config.toml
d_model = 256
rope_fraction = 1.0
init_std_qkv = 0.0265
lr_head = 0.00575
warmup_steps = 0
schedule = "cos"
dataset = "wikipedia_en"
MLP neurons of a small language model. Each row is named by its layer, matrix (gate and up: input weights) and neuron, and shows model dimensions 128-255. Each number is 500 + 40 x the weight over its row's rms, rounded and kept within 0 to 999. Numbers have three digits each. A neuron's up and down rows have the sign that makes its largest values positive.
A block is one neuron, or neurons of one layer that tend to fire together. After each block is what it responds to, as a language model described it from the Wikipedia text at the highest values.

L4.gate49:455537418458579468496554541542520469535541495470558527492498551475406507480479553522500502420501529524473542455456478440503411569490462477497479518505452489546486519531528450521529483533544492548500479501504439548558502481525433509439507452532474519528510542494518488469475372514518509489509531497521493508505558449471523490541473517468570554508514442475454566567453521556522506539427
L4.up49:462465481431461465487465458474526500489514493473546521518492541507503477470393499576521461420551434495527532447470483483481440471543543489442526520449495515494474492500426536450544470420438496505493486487454531596460483541512433436440502522434448500464542564439539512511485427550532471536519528466566512411561516485467559544504501453489482557535491498488432519501560518477493476444567
L4.gate123:466438497508480506531486504481549560412495472503540472527494492412529521517483473495569462547521491438552513595425492520581494482475437542582533561539358455490512475468468491483528467490497493442471470457511538528514519453601500509450529515500519500512514581484502464473458443516483459500523516474493488494492505445530507496522447473589529547604480509504576469490481495560512574524445
L4.up123:495514492557461474489542522500472527534507576474509499559584517474497528530497481514530545522436529521503539445510472471565485492423488467507491555494490514568559404447503454433468484513467509520540470549526491532486589545531537414519531462487546433565498411491439438527454483450446530447445528453556490587451479568484478452515505491504579547509494483604500507425447539486489463427618
L4.gate213:489509537530528460452524471528564511544547589506531507466490572496487543480548565543520464486562537491460538510479507598491532440393439454505477583481506515585543433534519452502496539521536438540559515434487500469524465554527441479479497512477491485539446511491468482451549392538493519469496549510627506477494452455530447441567478511478547510578427487550494560547489426483444469490515
L4.up213:544532568405523470484507501488542478581506534529543490519521582537470513536517465563491483491509525463492465522482504603519477429516495508496550551459451525535474477502448467535529493459524488493531477497477520460422510496536496501471490543496587550506514555514582485517574448442499558455541484515494513466494496426515466504560517468458445450544511485526551533476514447493527432510543
L4.gate286:497482503467526585484512533559460527566451576446549400471506504483497517514480493498457555514440470462567529522479467532420585539531557498513428552403514533525441460523509502534517505457518502468483441525529471539524438543532514507495519493460450459502527501500510508514420410462442514519444466532538467552460460481456477492576484513481505566457534472554503469412473469433514448478528
L4.up286:515566468496464494535527571452540491453545533491524531546503553434603446493482509568494528425498554469482552467568512549559500512519492502485494498505528498481499549473492436484542498462485537523484558472548488546431530535554549452516472483533522539495474475502528481474562483453529526570493547422511467476499540502408502494515504478513461529524485505495483522520559501588497556504510
L4.gate304:502520551499467505491563567583379528576542492496547559469468569444405472474413470552474474503428455457531482571483542574499463465478507549548495458525516530525533488476530524491470548433569498503529551445493514486502522515575507513487428564452539503452526553527536575473497430507518482506475469533521483496552454549500495518537484534544504585548528441466441500478578506520543549451494
L4.up304:568498437519567502429520418484523541445459561450530522580466518503469501485462536517375497477471464543561508470436492518520526537549460570439485510439528474508479538549442496479552470445508489472495529522542540494446484519484503565471435520544452544499496502524439464481468539474496478498558492431524478526510505514477571479550470546500565541466471471562496493521553501618571495518540
L4.gate308:567493438448475465417498438470539539522498451561478541533481487487493526497563476522460557496500479501592415568505504576476495512539440476463558546458521548504491486516404460544506508423530557562543427450528455518542493447475485498505507496527538477514498513547456536470525463578518478507510513445529505472544560477507485432602472458508578528540507521529506505451545532454497508467526
L4.up308:477460422507569476433566513510471503456507594532578546513517488522510540469527518472458514491520524431521447466424502545516512510518433478509549422501569509529492490500462481506463486478499513491527465472481491483551506452527470443494502539507504467518440468534537431501565503517422501531494524463420486496586507529504495462490511440538539488508510501544487509526503430473560535513462
L4.gate426:508622541470447499502558500553471545545504536506538457478460533463435538481533464537561496443552477544444487463519549519507433502524494503531532579495548506523517479407463505535490422463433491486503546516434592493557504459554515440425487530444474491519538546428551453482456419522495615502505481398493493439535477456597467531489542542534491564486543509557435493450412494513468463466486
L4.up426:503492471485497434522547500493515493478448522565518504461482475436538427391408502476533462499524498489452484490492496583515479481451487552527484480508500465481542553440513482561587475436534459494533542584524563533475446446558473516543532513447549530578575549482471487501482446535496476468496461492509537450536492444497504489565466529502476556590481464494515444491535486526504505499476
L4.gate455:482570504465533548519467484457503486489513496501519476455470552503515479447537496527576496486475532501521452469501486537482461427418475517518435514479441544501479501516506493432469463548505481575528421513497455514490474445502468448477501495471478472542485504511513514513505444547578502512523549548447548538440524539518600468530505440584511523477509500440414530472490451567420477453548
L4.up455:397467512474547500507497464558484568545494559550467492560470457393472504446574522517460470507460501522558524430482548553459421454541506465485491453444555515559428524447602460474516495482559466457498480476506524501541473532470547467493499540520535443530452515530498547515448471460571486508462479407577451520523482464487523514526439584433540530516517455510481423494532492524436529527415
Paragraph-break newlines. Double line breaks right after a sentence-ending period in Wikipedia articles, before a new paragraph or an == Section == heading.

L3.gate6:441451343512423546410448469480470511527538524505463514538512498409499601440527418567560538551478491497507530469465543525509521496538500494561446540491496507492517492488463542490508481477529481489522575474504498512570536526455486452455509568473507552481543503477490513511432434468522501468451500512415476434452442473458527484511482498463533476520448520507407492424522513552483493541508
L3.up6:516400487529528537494536484490548416465460485459554480473491486442498515473488653501555484549511472494513561563491528455484528475553504467524566465513514551522436497479473464471511487490512478508528459540475519471519539547495499510531429529521480518559431548457575600563492464513482492474457565533458473472552535532509446478523520502519494529507516585500512508433504453518479536485531
L3.gate111:470550494536490525475513489460501382559524515523518504516453529468515565545507492543521471557507487494467528502419485503482514489537480500511511515511461551524492522492529514494498504528567508494515551396488498527537494485495438459484478478530497526496561499537540510553533407534459524453471540503519546515608502515529436459583425553551533463511561529474562495527441496482453512549539
L3.up111:502517523484551612468517448547453481495472558556489575524483504481500565548541515539481536546515533483449519519469493527448501476461480485489465550501497507522575491442555517472527559501527487442525531397495481533548447538558493468538531509525509552490497512486508512500511510505520499595487536542447588513518434531569504490495497514534592490443578560481416460523445452572519484473489
L3.gate277:552461460496508480492494526499481452454490462474497484524461528522574478533444560484436633520498390534490526557567520502458485469497526506516556528553488510510552526474506417496370445492458478463559481364465508527492449501551505498468550522493542489472539527514436453506490438519563482474579511494429540482470455506508485521480512501528475446456542499489447498538514472532504501486481
L3.up277:533527461487467550435456501441464420528507508431522492466518521505512491450466483473482476549486551522533503474460495573450469522450455426523495506538533537433555490488499530443434445466466553509488500453511457536544507488473487514438504523484422467491466479449536523531472412510534457445440583515504510509481478549477557456459472487534462519449529451489480495475515449494498481512486
L3.gate626:518566541544484496447527545498530498526513502468477439558483483517524481524422576535511520511522478485488467558540442511496477527514483478409426528482465470499418493465547520538510462481425448452455545452511526525481522523540510510481478457559482474525541473431575517502523509561505491499566513485485504539423487579484433537493548463506445508462545488533516469496425453477480546493539
L3.up626:508535453469502561520444451511493518513479410535507506581433559482470492501526524425512463438481445442489447513441507436490522468462568408539548522496458497505509605516519559423471464474439493532515533475541525467439597484492472533499505549473541542528532446565527526455458401474588571541440389529574530469533481505568532502518484490559528545504524515522570539456493518494509488452526
Paragraph breaks and between. Fires on blank-line paragraph breaks after sentence-final periods, often before a heading or new paragraph, and on between in relationship/exchange phrases like relationship between, collaboration between.

L6.gate151:540503499459526484453528497453497527532494505520459557441551519526498513466615519518434502587531489516473499513474598491446461528556552460527558537634469500538524498558483506563436523453492540569521528477479441510472467484484492494481515507513514456436492482480504544528483498506511464483485437557525511582468476487506437400472474492497517519511486524469486469483416478481515536479545
L6.up151:482494506495522480501479381443535496521530466541482420558509460488520515402536537478497495467514491455591485531511459426503462515442528444476469556480525547534502487512463507574563484502527538442551532522485559440530506527500526516516491449522568477518475422551505516498517459472450524467583499474460453403445544514449420590497446498510516571547404497491541546465496525474492496521552
L6.gate536:474501435489556433467578498472513546541511530499492425459533517513499532568486470567564580561518552458562462476430545487447527489499548503447469576555429505515547502528495625551492537480454452534463485465496523520520472514488503484534513522505435531504515494510554540478512462516521476560568460555477452513420590505486488461459538509430527548583444473553527555451425544492538504519549
L6.up536:521467466478513463544559433419552542492544521501500523506544456511450534476512483488500443529513537515498483489498512498468486477509519508502589466512435514452489530503505490569546484457533530511519539487560502478506462444483499524444468532492442550485488501522472517449444518489499413510596503472552461475436503487489491477484503520596442543567412451493495551491427602547504489504481
Mid-number digit chunks. Digit pieces and decimal points in the middle of multi-part numbers, mostly in table cells (vote counts, attendances, chart positions), e.g. 88,251, 39.74, COVID-19.

L4.gate76:604422586473534446491422485471506461468467488469536466434485537509488429555564493469476463483440535505538468477526556551491503555469474555537522556507492523503474515525472595556491455563479513474489484515447496556504471418470502534482494496507493562510466546476507513440450488553457415551498490536543523435530448466501479511474568528581417523514492487586532607535489445558610480545581
L4.up76:433432553452531505470502479449462577488482481497522525512557490487540456555530466443455473526590475463518510491498493508477486521502481505531427525514546511520454520486452457506551511464495429516497510477510480570446480505454512507518560493595474546516548520497491554572460493465517487499509583544428516505458530523594517570489449532422499518524465534577529473580532583512534528502495
L4.gate88:559463439550543545435480533523567588498570517536485428539571454441453476470436536477516439395401498484463524502514492435472514559530537496463502537556504524429429525544551515523541503514506522492520528494457423487497549554466455466482510490492525459463529523484436474520550544551459451530569530536481510527521533524528464472486454488458509518504503521531471545509489571498468577529496
L4.up88:456511577590492510509455434495442416505616502491528576548523505525499504513495496496543481478501522531585444515453519509478452516506513500500476444523415466444548534461531474513462490512431500504467504510488494540542459573495473457500509487536514562467549491432471505485458451396581465580585487551423497510528482561494527527551465502499452490443481511474491473479469547435419528549518
L4.gate107:510454542451426555541513521492503531476482517505490519433479506513457588447417454536484428522483429504527479469506412508484510540491438495513460459490442534505490412516487541458513382539466474541502548400528502590453512466506526477523511474497510398525525493506454498532515541493510468463502484541513523492471531565496569456452536560498518483466477517463470531474524522497503501466429
L4.up107:514489454566473543451467537505517508543482495464551545498498461443418495458532534482565461584499521420504522494472547455464513504497530494501515520529500565584588460525500520513535470500517586533451527468509564520549548461508521478503513374443509511471530452501485462503490462435525435504424516447526487548520557488520512491555529481467534579527501434571468504518470491497526396479558
L4.gate109:514515497482532447484448480445444503599408465496480512539511452492545463452492529478482557447477462516465527484520550462558490482481549486529526513567526481477480444491513477564564526467453506508575487447522514557444538515516486549564570463554482464480477444455555474471543475451639456520589480496564499507441513530536496506515458486487458551481469493471480515453496406478441447550495
L4.up109:498530522518491568489438457506515514530527484408470540520484403500477467565509439541422492464440524509493507510493508509466439559495525537528500491527502547531582483547507461476559507522530546497491503514504528526502493517598459464554485444575481454488481409521516475497426464500498569494510560478475501529396461543544589446510548441471500561500486475509485508520512495488508439549455
L4.gate463:435473573448524448447493498549411484497513483446408459532514428471493504514464488482433552465539503514524569447486599469513479461535544501490518533498495506485496515472461537552448521546543531505465535550537474540526493497541532465488518467480467530525521488545525525525528415577516585529530534535437471456487474530455498555514526566517549456510458489548475500471423601514431468436495
L4.up463:496447466543552544482470473575446485511514559392521530589436441424471524491498429501505543575516409489507503511523481435500473484503541459517489561510546570505469489479500502538505514463578519567482634502609500439515507539505517457534472477490573509569495454495476461543437534523514471499553508526436536497510478557501507514479477513505421523489518521529550494532490538550488475492485
L4.gate605:539504533472494428492584449490512483510518465428462440495471455469495527502537495523491461509512432430572500492547472522501501533449494457498461526474522533427490490473505518501505582491444458493458531457501530453514552497483506460438581457531445548459517483537411490533496549413472502426495485524470443474486443486529488514536407409549471535408485480469507532510459538511397494461536
L4.up605:487479497417537522449504471407508497572492501493530529443489494431474497507529455512593517445473507542502547545501491448477487495477511419532551526575592487429485452538475527501483433526430436545537462490513517504543530534505505498482532504528576585546444527535505464524506420462531555499537479468414567524470511495497484507515506599494538508558455502485525501579475542474548480543467
L4.gate623:503405549462489451478420477518442522495493493448469487531538506483495525480499473484521500494479486557502489499534528517482469509521471513422467492589475560455473458484465466553494497510497478458530522533538419552532501448529495531512534484513478542516476532538543537538532505536540474485452573578522536474470493486512450515536480518500542548493481543499507536500527505501470489485517
L4.up623:556519487469532516485516588549563406509509500462537498464463443524493532586551515474513487548545497446570595490458536419497460521553454509432557498470426527493525459531461467555459509465575401468467527504527476533533496547470475429457472488551482481522468479516496517499575523423526519563499485485483524435494505530453443543444542533499545515505572519545545545540531541533443503454507
L4.gate658:462532510486542523419510460535551525553531476489478542517475492533482516502569486426483521532504590466500440531540539485548432439579530493546494458547493567503531523534489477488458501552541423496554544608572521553523472584555544438472515438534514461448465450518524455476552469455471542545511506479508491485415442469490465548450554477461449535482515461563487498427465543488517482613534
L4.up658:459519488550540424527464473496459531557434510556498560506547578540482484486549501506520524478456490460499434494461546481459535549466508424468528533464466501483417507501468514512535554503512521536521572569469459489577491518476424504478523502489514565485450495567515522523518522514443484511485505508598449499465513467529511421551437435550555511569558432495480539470492468483527430502470
Digits inside table numbers. Digit pieces just after a decimal point or thousands comma, mostly in election and sports result tables (28.84, 1,742 votes, 18.32 m), plus occasional mid-word pieces of foreign names.

L4.gate189:549532472432458507481587506575454523448544451422470505495569478484495439502539556484497532514416487532466527533499432499409472520535539509503502533534540478499506504490508486536495495517517522524532568501499540463481517546474534467512492484556507513478486517456462487448505499525529571568489451511502483593491475512525457549504538583501506508471544497445511590455493456480467584458508
L4.up189:484506475472492492459463495489401486512493546429461595428482524500586495514572582550482399506475489470491480441539492540517494520466490476519520527475558515527512545450497404513498524474534516477534475507484474471561476535477462550473529522537496451529506513454573499526525421401540492478532572497456477573490545522509534547515541514524556481474618511504471563468535446481524470501510
L4.gate251:561523463495467457461540504484592497537569559537538562428543531509443498480513559503506525542444543567497514494449532515466551487455485437513450513560511406568486465497505508514525459516487476540481439469513533489565462470526490468502531460459517478570498513496524518546528523519438462511571487491413497420505579502500524515474526535546485503462519430514487514467544537596498493477514
L4.up251:489481485435488452452469459530503497476425483581539652503515517522434542549486555472477510474573526474518434457469541469519533464479469541406469532508486514547520495463472434441543484475464562492506465523479513548523502512539528433470525523584517536441428536428541484588493446495468539558459501530480509478445468487459555524478487539547454488441463480462494492554436495526576469533477
L4.gate254:561563487500490474492423475475570501494487517506561499469493539526475514508410557448473498535471521498498479509447527524457475458521482492455543520483481493529504554548514538475573435530512495452491515449505498405542499468541532554534472503480562484472434467494438399460453555472484519550538536477514466532464529502482428492495480543505539556600448486492509639503453454458366593487537
L4.up254:513457474595505551530412447514492509487534479512479443478474527462531451486466490523586518493448501552453533499532514442512518486499498488442576497536495522466484540500472526541492567511493461517539507491528442497516479445469491466501486493491584532500502561482474489491495485544512535534497435463478553449505460447540524519421420548451551446451508470563490488567479517512520540467607
L4.gate495:506563483490492489532534479493497600489558474476542537504585435497522455577527460532515425549490429483575520579428535490516505550502555462476478485593524478403488465484464510527529544499474487518493576515557463484492524531538575478468526446479551510520422503499492520490448482511484420463477460510460423525429486429564510487476476549454524579579512515505507467499522460479444451416432
L4.up495:478449500535520445482518461515515526509644511506483464508498498531505445461507526470529482533530496587490536529396500447463507527490516502421442470440485508462501500450467499530449489512478423481480441550536524449522561483529543515425498503461521519466519525511469526562449488497472511480484548561470550457488498444467513521500478501512549450526553584579478504500461438536477445453423
L4.gate607:570490544463553428532445434535529549483482493439509448518471554512513480534541483570461508519456545472514464464442512486414512527511532482489400496544591489472495539497530427543542478465493442468465499430500553446503456526509527468558479488478504541512507524428472467581507563457451469498472482495526445530539498402448565543533479531430577568540469499491561527556559485466472499532547
L4.up607:479572502514491521495501466501413551466534431476469585508501516471504534499436567546478458497530497470475531575486513477491525549497549475481476457523529536540473466539441421524543514479461510472526544507500528495560485506533551460471513424535560475466583470514520535518507511491488574510563368441459516511561507504550475520512541552504461502562478460529501450656482482504477502511555
L4.gate620:486481549479496480500484519566387562567488570488482511520528457548448513493583435547524540501436573556534478564527515534534510519511511498520513465496504493482507504441525475480473503552511563424521466614522539533548494568472514536466443509492501530484494473429516542497532475545526448437494499516497494536588543512515523509446515515408486575470489493577514487509489478443511474538551
L4.up620:470535554439534499477415511513517522511413510463474507434562508561543472472492477496477500520456529448523507518490556447492486551477534557525475499511583489557429544435446525500492440498497411491486473511410500524479482495483475430528527454533572535451494554506498533479501499500470522465523496435444484537501566471475472564402510523485455460471491554459484489534483501439452443471463
L4.gate636:557515500449482553469474486502506466461562479464491521498481485534505533444589460529475519482533535466497438567472478479430535522493441492442517513476524534496492493453514531482481463477511501548440492473421458470468525499509507437489520506508526451513435466512480420511543457479480444490466520465431573453475490447488502517487534505420470537514494477493471566430527514495442502562501
L4.up636:511478537547500462483500432527541502418464476496539473521449543565514491504464456464570484517451509507451500534481467494531511534519459506478491560496442472468456488491455525545498473481446534560450486540508521500504487540530510470516517507462521565458534495406455549437521542552471540518507480455555516575540522442401505487497543529485477535508522508515472544523486505464554463519492
L4.gate679:496512523500537530534512504522495535442519470496545466499496488522562569501494503558490495468402442504550465488444508506586497455517440503485528476495547480599440519460446502466488511494437467476540457497477487596532496591483557493502525505429550481483555489446463527527490449543461523520507433492526475451520498479531540533485563497439529501481455447457567504459499480419484415441564
L4.up679:501582521469428507545491465545507486492521574493459480524457475464478485483469441521487461505510531544572446500522474431480612510560510445521543498529534543465558488507544541562441532432494508556506491526452508494491539539573563414479487411465539541533473512563506485435553478500481442462544505475509463575442528493416501511545503454478489437477527509519446413502532457512453492574448
Year numbers. Year tokens, often inside parentheses in citations, filmographies and lifespans, e.g. (1997), (2014), 1994 collection; weakly, prefixes like co-.

L6.gate119:516582480531497496492434450477519591509543514516461499534443558425502533542512524548551516531476527452454497473441624495473481514513471492481510502455560496451504443549493459564499466472533507551545500483490566551514558483543484473489476491491471469449540474472574451475601400455473458499474511511526510523443519495494500508497517549449445547547532461461540513430401532427505540477538
L6.up119:525453493456478532468588515548464509525468511447460503488497458413499508462505507507533523454475459499548516542528475451446439507533474544503515473456543443494529534542548511507556471529536519499507476542430424560582505433489544462464487555478512528520508500480454454457493465494552449503482568496573504519501448521542519480487460546538489454455549486498460519438488476509504500526497
L6.gate519:531511513549474494493508485524436530532503471454516534466563552481509469486532507521497445524500497442570501436525508511488456486462482462494486526497420456555476504489518503558484528506542549550531470538499501547463503510514502482477448444452483541503504436450433483523505467501463464547481567484509510519502470505515530515524518531471420422484533506491546525481487526511538466481549
L6.up519:526503463491500517543482548508465466500506489518507510561539548557533397505469421492532520494508515508458523413508603489511525536493491432485431482466537500519449519542511402538495540575533501486541515508517517526444502507477525466503598473493495536498488501483461424504517427408433577550532491557490542602450509456462501519530537437462411479527533527483548543540502512493544469508489
Four-digit year tokens. Year numbers (or the last two digits after 19/18), especially at the start of list items, table cells or parentheses, such as "- 1990:", "| 2000 |", "(1992)".

L3.gate27:421528477509443534547485449511514498442508488450489497473519528478510485513494558498518577501509533423579485485520453442580478519554563509480378476487524514437546418526456509469514527522472560469527541460471480554488505452463543485510479476472497519538540505509536473418502520510486577562487529544491463559492552527549426482460430444499520458472438424479497452442462494479445471559435
L3.up27:476484545423574571451479408527513498506511430487572554481470547450546461531484516511493422513526418573513487516480578491474523570570430506488491562484420467560482486556420537432477532486506472522476547532563545491486530561444477521450503469484474498519452539576445498486485509538507518452437514469507542541475566466537497532469537531459556498428535408480477507467478506453462548536437
L3.gate147:538540490491486372524536452572492551490581465421573495521533498500509540491500542560510521526525542500532500505475559534480530538554445493473559536516495520462436545534506485501446465489496556554531479462470449557517453518565458530420496478489524484503519489498555480461534462501500452505477479498497505496498460540506428510512487442465478547510577516551554564459516372513507536409510
L3.up147:529530516542457486576476471604486495460477465446481530552540540493485507426447564555516459554483446467441535466506516459501513448546471497494511540446495495491492485579495472605577426538547553471502554472413436510530517494444526488555514466540433529532508504523458522516497530537497543584474491519573488528532503455458462500556534540525475537526511530505491573449531366504565464499543
L3.gate645:528514502495544538475481431467500531474501474498471436486502493462490578522523515439573505517502450445486493549485497552546448530478500500501444557460524522523443493531526457504517513514442480439508550415546542497514553403474524482463524463484509527490519473526511404564456450499543471469518599439466524569543524507509477587524452453509477560506472522540539482466491485530529507491434
L3.up645:490453518496551473463470474434484484509522558569470536517439519521537473462527580520513515494587425445541473517495527413577563520457461545499521573474477437519426542469420490487513515487471484491485568464487458457561551534542469560478496529499466551509499488448510476484523496490465551535512514418484534456511504522486497601522506589504493501463545476519472523425515558545436523510393
L3.gate671:442517522512498507461533486469508548481553485528481478493518483510563457509508470476525431517526460484474503522534511455539559439502529459483483481514446514494499480480510437453457539557415517510575623414541452496582492477513412495525508474521537465461489468480488506493506477529545609557524465530514497526469495518480398523449474492423532480419506512531546544450428466550358498499504
L3.up671:481487536465457564532498459397406531458469512524436512523463502504465492482540461455517478482558469530475550532460450545512526519523506469487499501482464502474408445523537535612509505514514524496537551473506467427509526496481508462480484464504566560434506477548525468512556434522496496570460490541476469444498459455514456505542522472540442509543467511547510484551426466510516563539562
Numbers in tables and years. Digit tokens in numbers, chiefly the decimal part after a point in results tables (vote shares, race times: 24.48, 58.50), plus years (1943, 1762).

L3.gate138:524472503491493436504530525479542490468507461429468471523542545560452477484488480585486488497473555492520547521471513459498543538442507490406475447548496484522538483506414463493491504478516592477569508490412518587420567517533533528462525503423485563467487480495563535499462443493483518595499509500478519519468509465535424481505418514489470482522494561476485465509483457539552427416494
L3.up138:519492585536521473484482527550475530474509495490514554514540526568486485503465434516511484475463480496476476559462484435502520508426487447438493483499414442541398465511446519452486455482452538516557515501477538483525557500509522527494492548502461515526498493508536518392574469474501533559501538455489471532557492548554451515507507454577497512555422533482529541511518437497466459535538
L3.gate359:498540551508443502515475439524483543560539603383472523435523514537486476548519486523527481518458535524475469501498451539508493481446491436469478518503549540500511503507494501608380526527533516495486449478450570511516508562529464519447439459517493554467480469482506492448531511508447486481496431539573504553567525488468454517492476560440536509441498464475516518493492490534549515492533
L3.up359:524515475531475518554501502524381478456513513445487481487516506529523480475461531518527506439558468476571515478494542465500525560535476453351451473461462436517478460441456515575544505531474456465475531443463438427492474579562465521513452495489539507518547493460392461496483483458491483472560502471524478534481492499473519557585494551517475491552563495472505520505527408426528528536523
L3.gate431:530511522494587501476444436466523535505469484444528484547517486482506529605486485561480505485553492446558499411529529449543493441454507473559492524494451475556521543501467449559509450466481541526461447486438516556499509526483443522510478465454470514494485482493457468482524529492509570493591480558506567581450433463508541455509497461474459484519502466510572445485470480497435480564492
L3.up431:464527461541469513508500499526424529486503450448486518462544519552486519469502543526469494508494502571503452482464525531470480496455467446519475541490482515483471543493541438554578546491530509526472544487434468505452544479485454567504461490506482513463501488473462451472543433537496490477546470554536518477544393485483520486484524602500501472513541543542521443563402453531451545518580
L3.gate697:520513517508512483496494461491466535495587492627474512606528528536420513485483574459557520472521467447529482509489528480484545512494438564377434535476517442435541524449528502520432533447529568614479476520492465456533489442589560496462519489427530488470542522472527433472508523498442539527536493533496539472563550447541493543522495468509596460588491490476555547468489515483480609485492
L3.up697:491502482465485540492569427462535448556479576495431505486508528503544473558489528548490530507451481479544590440539500522466492545485534481509454502464399487563451527542505523481523487509482508521517498539514487479543460474528513445478500542470533511549478545454471532498531491525498498520515493547504473484485407481503539499512460472466506511471469445546493500514487418496555491580498
Year numbers. Four-digit year tokens, or their last two digits after a split 18/19, in dates, lifespans, tables and ranges, e.g. July 2015, (1894–1973), in 1983.